Weights of a small transformer language model.
Size: 10 layers, width 160, 5 heads of 32, MLP 640 SwiGLU, vocabulary 8192, 6.72M parameters.
Architecture: RMSNorm before each block, rotary positions, no biases in attention or MLP, untied embeddings.
Training: a variant of Adam for these matrices, 162M tokens, 9913 steps.
MLP neurons of a small language model. Each row is named by its layer, matrix (down: output weights) and neuron, and shows model dimensions 0-159. Each number is 128 + 24 x the weight over its row's rms, rounded and kept within 0 to 255. Numbers have three digits each. A neuron's up and down rows have the sign that makes its largest values positive.
After each neuron's rows is what it responds to, as a language model described it from the Wikipedia text at the highest values.

L7.down47:090119111078116145178117111119139100134139107123105137134159123133157138177122141133114151096125155112089140119151125119123116159147122115130098178142078085122107157119126138150104112106124125124111133129159117121179137109122134165151157148129151096198116123116121135159155110091141122159124171107133110111125138135079147127106107133173062125162091161169135128162178134156105107137158164095153133144142139178117138090182124120147150125147111142154131156103146127137129113113141137
Role-noun endings before names

L5.down266:085135122107127174141117135149107116143133132140138111115133128096153111141127147105135101108153093139118131149113089163089148135139161141139132142163095127109108129106101120149164093146130156120112128158105083115088086082167095184107153197131116100090130155093119071130111166148119108101124118095126127137121109137147084116139158143139092130121105129152123091100058132094145117163152145183150117138107135112141141152101121092126135132106158126128121151100161121145138122109128112
Passive past participles

L7.down188:101099118150150089151101120110135122130081113144111153081143110094115097109144124122110078107159112134086152162117109120107105142114116166129122176175127095119136119171158144130144105083116125098128101155124137136155124143082123146173138150106141102145129085050116119152133112197108137135155126110141145179166130084135132133104152106168124094139112137122107141157111110121107109128157140121148108112141121096134108122149150115188135144113141080141143124092130125133113135129130129
Modals before bare verbs

L7.down92:115081136110165115098107130085123160117105131125142099100109129101133131114108154112155096139096134091117111096122121144132172099095119123128109110118148125083110175182139110144159116113125131120139122153113113132092093154118143146152176143120104128135090118143133108155140139167117144173135147196109082122147135133109093119120158141123137126139094145140126073110076160106143125116118147147154141150133111130113188089171151117104081123108093120144086127131106146139100133112101086
Past participle endings

L2.down102:113094085115145124118101100185145170154115121149089182089148091169173114170114132137151137102132103129118114198170146111136145088178113121092122130152145131148147107144146126095104131102130146120152129130156111106151095133143138109140145113132127128119115125067091131119156102159089139139152117117121153125149151140117156165123136137155110088150126154138106113103084131106149132186130135121099119123106102119107127088145113122131111145157171112125126097121122133142171161109149100
Auxiliaries and negated contractions

L2.down79:139108125132085142147071140176115131160103118117158153132161146136163120156130122150132062141130157146149146120143110133130125162156143097122082167156114135142096126126124097100110169152151111113126167112111148113124132153109120124142159128153118130108121138105159145135156129086125123197111185138152126130112143139134092142125137143194115120146131108096103111116146113146140095140162149108144121113158109153148105127115116168114129171195142097094171128095132114153142154150116092
Infobox "by" fields

L5.down32:114137102137125163136114117098110091126091078120154099148070111154168112103140139146151152102108096147161127130154095144132090118157117128091127114105096102132126143174146132134113152131092119106105118123134114178166121157148125104111103099116110189100105072133119144130124158131150115168114137170121112125135144090120142134145130149099106112110134099107168154159148131094121121143132146109126143119163133126149127103153124150131132138136175112116079074101106129109067095155128162
Agent-noun suffixes, headings

L2.down615:131120126109169114118103146143167122092162086123109127138117096122150121100102139139127132094142104158160126169148127094076091154123117127157131110110151128157148122137106110088108120147132124111111131144156127120148115165157128148115127159113132143103165084090143156134141087137156089212158106156117104105113124143151128139143084136134130121133106100090097104132136156171123131076152086116079130138141092137101136134127159137137095167102110093147139164115133112131137163124178146
Quantifier determiners

L7.down343:151138105145123117126122107133104138117168134139132141085135077122115102156108162087124133156096181141153148111139164106159142119085099135163169139112142133138135136132160112149133127189096149129153113151098157112155093134123151082150107136154140128101147107118149132120133171149124118165201112158123101170115126131108136139095161087148135160147121109126143124144100146092163137123118144095116083132124141110119130187074122152109134084148138131128128163144134075115131144132134139
Sentence-opening transitions

L5.down1:138171117144090118121137134145102186160152167149123123135149114151110121135158125125108128139128114114098133114114154109119153074151106145164163119124096168146156120110101073139154110089119125118161105093135110099131134126157152146110146141106090133162190175134142114137132160099106110113133109096160097149139153139146147162127099154162071140117132137114140121086121150092167151087135149144087165129116132177096153131106091125102139094112144129140113124115097110129105155097128122
Sentence-opening adverbial connectives

L2.down538:144102147101162116164094131068116105095097139108125115130138152161137137118159164140113101101129145145102121087098105106096107115148141114143132090107126117116114124164160130154115207165090122073172099108128122140116139127155114137121099132129154113146148125096149124150148147161120085126093152185162125120126147126092127121144149143097138117132135125127139135122121146188137142088156153133108112163119156116139102127132133101100115132102122146128166081142172118125095130181110094
Passive past participles

L5.down444:132082088146118117108103145138140176088138127114106151110134095152157135160134146122137096149147120132104149149124105130118118153154102134109158114125113117102116133096126116128115175101109119096170132094135085101130099151115100078136130107132136101137106108135098131093177146168107141158125126137109110124131087165067144106130143139195126112121112101139139130108146124141162112127096149083083143107156115162162169092124101166151132144090119088125173120118110134157109111142158095
Pre-verb slot tokens